config.toml
n_layer = 12
d_model = 160
n_head = 2
n_kv_head = 1
head_dim = 64
d_mlp = 448
vocab_size = 8192
activation = "swiglu"
norm = "rmsnorm"
norm_place = "pre"
norm_eps = 1e-06
positions = "rope"
rope_base = 10000.0
rope_fraction = 0.25
qk_norm = false
attn_scale = 0.125
bias = "none"
tie_embeddings = false
parallel_block = false
init = "normal"
init_std_qkv = 0.0479
init_std_o = 0.0595
init_std_up = 0.0686
init_std_down = 0.0686
optimizer = "muon_hyperball"
lr = 0.01
lr_mult_o = 0.746
beta1 = 0.95
lr_head = 0.0083
grad_clip = 2.0
warmup_steps = 200
schedule = "wsd"
decay_fraction = 1.0
decay_shape = "sqrt"
final_lr_fraction = 0.05
batch_tokens = 32768
seq_len = 512
doc_mask = true
train_tokens = 137400000
steps = 4194
dataset = "wikipedia_en"
MLP neurons of a small language model. Each row is named by its layer, matrix (gate and up: input weights; down: output weights) and neuron, and shows model dimensions 0-159. Each number is 128 + 24 x the weight over its row's rms, rounded and kept within 0 to 255. Numbers have three digits each. A neuron's up and down rows have the sign that makes its largest values positive.
Before each neuron's rows, "fires on" lists the tokens most often at its 100 highest values on Wikipedia text that the model never trained on.

fires on: "–", "|"
L9.gate306:175126093125146145127149140126124117124138145123130117141152137095102140102137090113133140122102115147156113157107125125140184156110147132159154136155168118171150091151099111102101160127138118117133114195176129143135116161074122121080120122115148116154118119135126111074106148162108130146149171126127113145122103131135143119123162175123163137117077171164139114115130143135093156137110131151162128130120172111170112171149148131134110154174145147094123112130189143104119099129082134
L9.up306:164073140094076136124132096131127135169133128127134130144184081118120132108112083160089133114123116098153110092131127113135163170109117134101142109113197144148087161102103108115108107132146095127153140116115084150110113121123148132143122110164126112096101138114131158146130100127141107146127137143125132139152106100091133140062161108112112171109151128114157107123111129135131099103159124105168118078141130169159139176142114096175098127164093127108137136143111137119154116131105127
L9.down306:100145179177088108103097112106112110171135138125154158125103089148128131133164138155116101127115093110136148117172133112099081157173148122103120133136108087094131123151161101122148072123130122116150161124107107127148136127099128148170185134090122129136145127167108106124133108094167159096131088099140149111114149116115125105120107102117081128156150106156135112111145112166160090137152102090139114112123114163121155104128122100101134048107129136123135123152122128150134143127124117

fires on: "s", " int", ".", " disp", " the", " its"
L4.gate303:156117149138142123153116103152145098097117105159116158136144092137108147094109113145122123165108106161151110112165120153139132103092118135091142141169171131116091112124162088101103110110166134098072106139085113127129120127107127134117094109128105048147110138136140134104183153113127087124140096117114133104128107190145152164145139122167135118152135147146145139162164172122170145121112101148115158148116114122082108110137130083144121106102157107137162133136141150113137102129092139
L4.up303:137175126147092127166148169083096122114126115178119164122132101119126110100146147131151123104087103161123156151145099139093133134135123090101131075135141152149086109094103123110129101077131139125118131161101158155131122106149154149152122131113113105114128105100130111142181128102123131140104102140112104163116106175129186144118140101127099115174141134104122164165142163097140150101124121135120123141140117151100137113140114108112123157116147083155143100121116133124128046138097167
L4.down303:111170137168083101183140158108132113121122109161147159119141101135114126092119111122123124110144117124113130142162098136120135107138135121125132076129131153131102105116093114095056103101147145095116094142122127141130149127135149122113095125089118114146128105124115130100173128123132126115107144110104097153111090198107124116136145145125085169152181112146127147162133165088148125117132121133123099098105110160095135100137127102137144125079188088152124107138091173094128085127125116

fires on: ")", "-", " following", " to", " career", "c"
L4.gate214:105129129185120116126163101171112081178110139149127130169138128122118096168140152141161126155133126132118116178139127133157163092084127122154148080135145149098080169095133124108136118146150128121073154133119113131119156093130110141135114096125144113130168115126117165143134147121121155124153142090161104148148150146131095107120086127128119085111155100118130148089101148136121169149127109166099075147107135152144117092155129094120143117121087118128145105119102125102138135148188093
L4.up214:149148143130100123122121119205100076153127138150121137133163099112174082142104149083116106118123124145080155138111152168124150131167119129159112153072132108124096118097132118151156149155160153110111155111079114138138136135129103142112112112138104123096148142157085147148111177100111153138108154139111133145117122158141141121105171152129120119109123152115117199133154117146162135119152134160127093158108099126096133162135117139124141124144129121132105126106135159117097142175066111
L4.down214:141123162143092126135135140171135106139133117132138147085120095121160120143109111097102118103144109124125154117094151184093113167185131133113130140103133120142134109115116106127119156110134142107129101122115113148133120146141115165113141125157103134116146168136117114140129154110102136159102134152085154108103127165168135139112184162099129142093110183151115180140141091125159068150189134094106126142114096125107127158102156109119153150127151139163125141115139176151090144133062131

fires on: " the", ",", " The", "'", "s", " and"
L9.gate319:125129104142154172122166110176064142098116105145092132131152137075080153136138162140150142094160090119112113139168121133130087092111171140128135134090151131116134112110136062117086116111105166124083119144117116149165123111129113142127150116100090121105122132073163111096155089161137104142103104110169104093122158144092135124135107142142099110139141095162122110143153152119125165147118147109107116125098125134102142141133132142135116122138091105102163136120133123098119113136102169
L9.up319:141114143147104115163183156102121126144125140134142109118129145105090136120180082084138160106104139137125131140086124098110090155135100125119127093138092114168150082094111135118123172115127140134126120165136110128126111172177132170130157104136142141076134108116143138141121167177136101111109133150134098126138116153150111164080128151158110142139152150108152076141145181080158151104099136103141161121147115105108146138106120146135143086112169130117135166161140121128093153136126126
L9.down319:134135128118117103138121170153139109115120118119134132131143114182166133163104089126128110147157110132070156154135129167187156112138106127132122140122144163133117136135126092140134153121164087112113125125119142137150173122133097120122095145110151154000141126183148122128135138132157156109149136122101132132120076104130106111155131110099142136126103103104110147100088126100104143120123126103132111140107121142110145159131136110160109145126122121072139115149133128078121101123130127

fires on: "-", "0", "1"
L4.gate255:143124157135147078156075116185163135126084086115127110160127136157116107114145149133139138141117097143084132124143160123139146129134076145130173093149137125138104117113118130106103142143122140105099091119119107127110160128095128155110118143107111119118145107089114127141128126091152115129056128073121114139158119108112088152131110157146100158114068122132119170156159126105115121098122136157112152179109138134109117107124117091104119157116126074110131054147133131157118125137110111
L4.up255:101103123115108082187134109158106111162109118110113117157101099130109106087123164142101131119138104112154102116109144134092103151097085159112166143143106128115141144118143089094159114122118102124127177140150111099109078113150137125121129134140083138137098075147147122128139117121176140160139106099140113165151112108066144113125106151099127126106109120148171166118175094114149133148127134127122098137087180123158136096150124122152097135148123087097134095136139102179109125128123118
L4.down255:137114144122119145117136130130128108117167140183118162124093101129136124123144119131130120138158134133129172184163133122121143155135150089155128097075153130104139073162133144184155168125153169111171128134126130130104110082159116111156133118088089109109145122089123186092135107175116093147130125165109134116125143154162114147136122126113157128112118141139129101145145148138120129111154130128111113137165119184142123131090150125169133126077138178071142141099129152111157140151121098

fires on: "|", "ing", ":", " for", " tells", " toward"
L6.gate220:165137122105146118100108146107139132108129136142191098121110139136150141151163154132105129127155130154125117146117144151121138153080096140128155100109158147138129113129139126106149113125139101144086120137146135151144124097104115144113122131110155171150127118132171110143090106115125121180181115137130157140077089136076121098126120164167170105082137095151123168144118174141104149126160098094118129105118087158144126191168136151148103152150136098175095124114137161091147146125123122
L6.up220:132116140107138155101115111080118130144140139157147123049110118128180140106141137144125121167164119119144100099137168137140144101152145095133104135118111130146146104115124171105156094137110093137115141151153148162102112111127103135128159113161164144150149138168088129116114100159109105096111139144073163145117106087113146118111081120161182165101089117158116112106108137100138149123134148098112128111112110155158105200124145140138092112142128094166150117139140149104146111136111119
L6.down220:110127127138102138138148130167104112141113112117131141103117118131103085119123089109139143152118170136140149165109096082146126119132124125096149133167084124112104099134137104160114141118104173132128138141133111123123143149149115140146136106118137112010114107156116132131140139125124137101101164168147113121125121091141118168143157107109103117144132130152163086084164078113106094091087134098101127143109149150097124113126118101154146073139087115118144189145128131155149140125119136

fires on: "born", " a", " its", " the", " as"
L6.gate298:153157107126126122135173092152148149122120150106099074107138152165108079125161130138138083131128140134160182142115108110171130139148194124102113127162129140151102115161120135138086151179120117139131140142133163156093170120137134137110127087107137098127116115126138143061161165161110120156133156158078147135094137114113128166136104144146142109115140134192122146093146166141148148148113133141131113127151135133163148129177141175171119115125119129105134151145115133131111123136112137
L6.up298:111136119153122127156124111131151173150125147133119091138129103118092126113129123151155124150117127101146131101142087122126161169145182121129098144165130108130125139142103145162140141147151116133123157122066120146106149146143097131147113118140074084105102155143082161078169126166052123119145171159133087101145110118118123154122100135112096164099151172168110138135140159128140104138118147157125161097148103103150152138146171152124087128143090136129111153136110133133153155104105145
L6.down298:096132158089110129110102167110127107137124112170113132147137101092139154175114095104106115137139070128103106113127111139108124120116115145142154161108112094095123141118165120165164101102090140145135151079096110148144121144091116156171143165150112094071121134127109141172134073119128144130130135104159143112102112142111124131099127097161133128117133121181125143152097160090112118130187119129126125140113115134135151176132107085090129165125111144173144132104162116099133119143165119

fires on: " held", "2", " has", "ç", " 1957", "ava"
L2.gate420:128111109143125099130122117080139131100153138109120155132131111139104124103133171125135111138129161097139113111082160141167153144138116118167112089128103123109087111142105175101130094160157163109146119128110139158124183139123104111121151146122130136134136101142156132114161152139129118118102156090108116117087111117137143103130075111138160142129111128134125142120115073095149143151096146071160153155103098111118065123169117132133105139094128146109140106080110113053124135122164082
L2.up420:082101103087125126152146146132103138093136127142160128152130056096117191150130140149128111134150139108149150087085127148138127153127078124169117089109105121134128117141119125130149115136127122098130114147147151123097134139125141151115142145132101139122125118190079173152117114108096123097148127107154110166111174115158156106134120165119122145088107158146116141164166135101132112108140082140175107154129156121093157133132175130156080168122132107141135115149115141093148144159109116
L2.down420:101125120085153140143134134164123120163109114132159125132126124101163158139137116151142136113132119149124149141151104137123116137142129136130138170123139124135147138124122090144156158108082089159126119112152122087117118105138161141126101109148109125108118137154066172135118093117115149107154095167167119164135146106156108151137192138104105133105128130123138131138164189151117092109177100180114114127137168156118185152121157137124131129153128111156116127188134174196144126149109159

fires on: "2", "9", "1", "3", "4", "8"
L4.gate414:124154190138147175096126110134109134107181132135135106158120094115076125091153148135112155135135137111122132147081148183125138165135096121137134105153153123131133162153113132125132142135146127136143136118104165160105105112083101113126099158111096145152157109118156132152138095173145132158102149065153137151163139134113173137158129129157100117101098135168137145149121122121159147121099122167158182138147159150117116105137109122119114178121157128085112160171142114132131128102145099
L4.up414:153149088081113115151138150144089134124080156105145120119134132122130109118130148108168114157123142111103086104107138095081154156147132091108149109124141115153113109083135142131100143147081096157116197125152101158143132074140125143155143128157127116159107086123114116152148146122131140178159100132131119075102159147109118099123147154148127130128132147172115109110131117068123179158140126105128095163109139113134118086129133146153146167152114106151110100128129126160120095130145097
L4.down414:127124172128155178108097131154122160102150118146099125164087094113112096105137152149080166121133119112115120157057124148144117132130117139148092105111130159126131143097103124162110135147127155107122132110107169109133092126108120119101113147102079162132107150116119172119147088151130173126097152127113136112148179134132156139146118110149096098085130108147186140118091137135134124122107160146151136120159158137131144136084119103107126137069166156091106154130126121123123096103160098

fires on: " \"", " who", "'"
L6.gate133:124101113103179125093118170154151080140140123127103130086164084128090121133130121121122078146144137161154163152118137104195108149142120146130151181115108102183144085148153140081144142139111157091168141092150165168164116140146142144116134173126146151137104128130117135096101135121160147125147107126126102131155143144133126114106121112120117155130127138141139091180160147110129133116127150138075117088140170128152087121146125119138084105164115149121149133105095119124131138115147121
L6.up133:129125113099125113136098089187134110145149113119125123141129152132118159120124140145167135121129128148147122152155112137111123107112114136091140073108114179127104121085117185145062089108062126134099151138136139131112104132096115104116126099151165137131142067127150144149146135057121142173194125108113150118126119092127114151133121126141093124148147120112100118130160140126140134091136126175179145173122150123113116150119073142157145144138140138137147127139100158116142121120102117
L6.down133:123116112155140159093145140083149111119141153152100145113094125123137105122166090101085123169146122089142163124113140133154103110130137132152122149099142084116143106130144111119144131149163086104159148082123113131163135078145098119144133123166101106168118155129125125105135129171130113111137157157139106094130121145142065119111124108134158125107069148138099146106081077140115140139137151119107097135136107132153126103131168071132080128141095100158122101121110102128127163176151138

fires on: " it", "'", ",", " he", "\"", " as"
L9.gate298:134100116071145110094110095176106165110086178108131091140150123112146130148148094110106146155120175123121132097153107112131090094107088121154120126154098129151151127084136136092122161112076144145139167133091161077114111133141128122100131139160134087150146126139115123112106169114132158123123111125168155151161083139126071154131179128118104123131129128131125127141136126170106134099130119140155123131094158129148094117087101129136066141111148142115143159114146129117128131161126128
L9.up298:149117120109153121131100152145093149158134096088112092167122054128148118165128148111125138126111142133138136119145129151075092128120077144131137135111134140181124098109096125120078120094064083154144142137078103146099119134153106169108091119109136131110180142103101158125119131145112114106140132141166103085115109110140131164088127122110103108101156098136088126148132140119110152110148152132121104134125162156130157176129103150128103138132169102120123144132145154138097095111116144
L9.down298:136154152148098152164138151109114118115151121168147154119143101068127112125148131105139098139144152120132124100121159100131153084105137144129118096108139116126101136155142124099154085121142093089122159122152111176178160145096129113104133125125107125195120144143133105124142079108163166123148128112101127123163125130151148062137121134145140169101149090183115131113145158120132104158062126130151112150147120128127115135129105116162150170116095119104131107117114162074150133124096133

fires on: " first", "–", " second", "st", "th"
L7.gate40:133154119139122129135164163094131135162135138139098140112123149142151154124103118169107130069087111094146117140116164085122137136141158064109193141100110104098161151088120145137160128132103131090105127150132113121134159097158146097127175119104142131154079111121096105124155115146115110129151113146074141105086105145138136126142141131137155173082120145117069086102131131148149143169131135138123109124155117155144122111136077130148126117142141122104118128091094137134100164128098121
L7.up40:154141106141063113090121137115161122138113148138127138148163121150097110155134102159099091131142147166121126106100110138134217099113118194136136084148155116169137152115111123162131161152115128139158126113165070135133157104130122097133135107119146153114096112115145170113106136130145113148137139177144133113133140086126139150125153117151172125135094134148134115135098164117103075166117124140117119120140150129132125156112098105171153101177120128136105072118112144120111133129153126
L7.down40:086117094131105142120132159150126088151100109124119131151123070154100120136113129168119122135126128150118100109136112107126152130129098160106170136131136104127159149102147148077101112128153114144157124138095085109172147111112156122173163092145133170110091106088132140155098121107121129131132131158186150111108137125138118145115141139100161158156120149105128096145155130078108118165122130111152159158151143101147107124148086120095142094083135161178127126113079100123116134182111136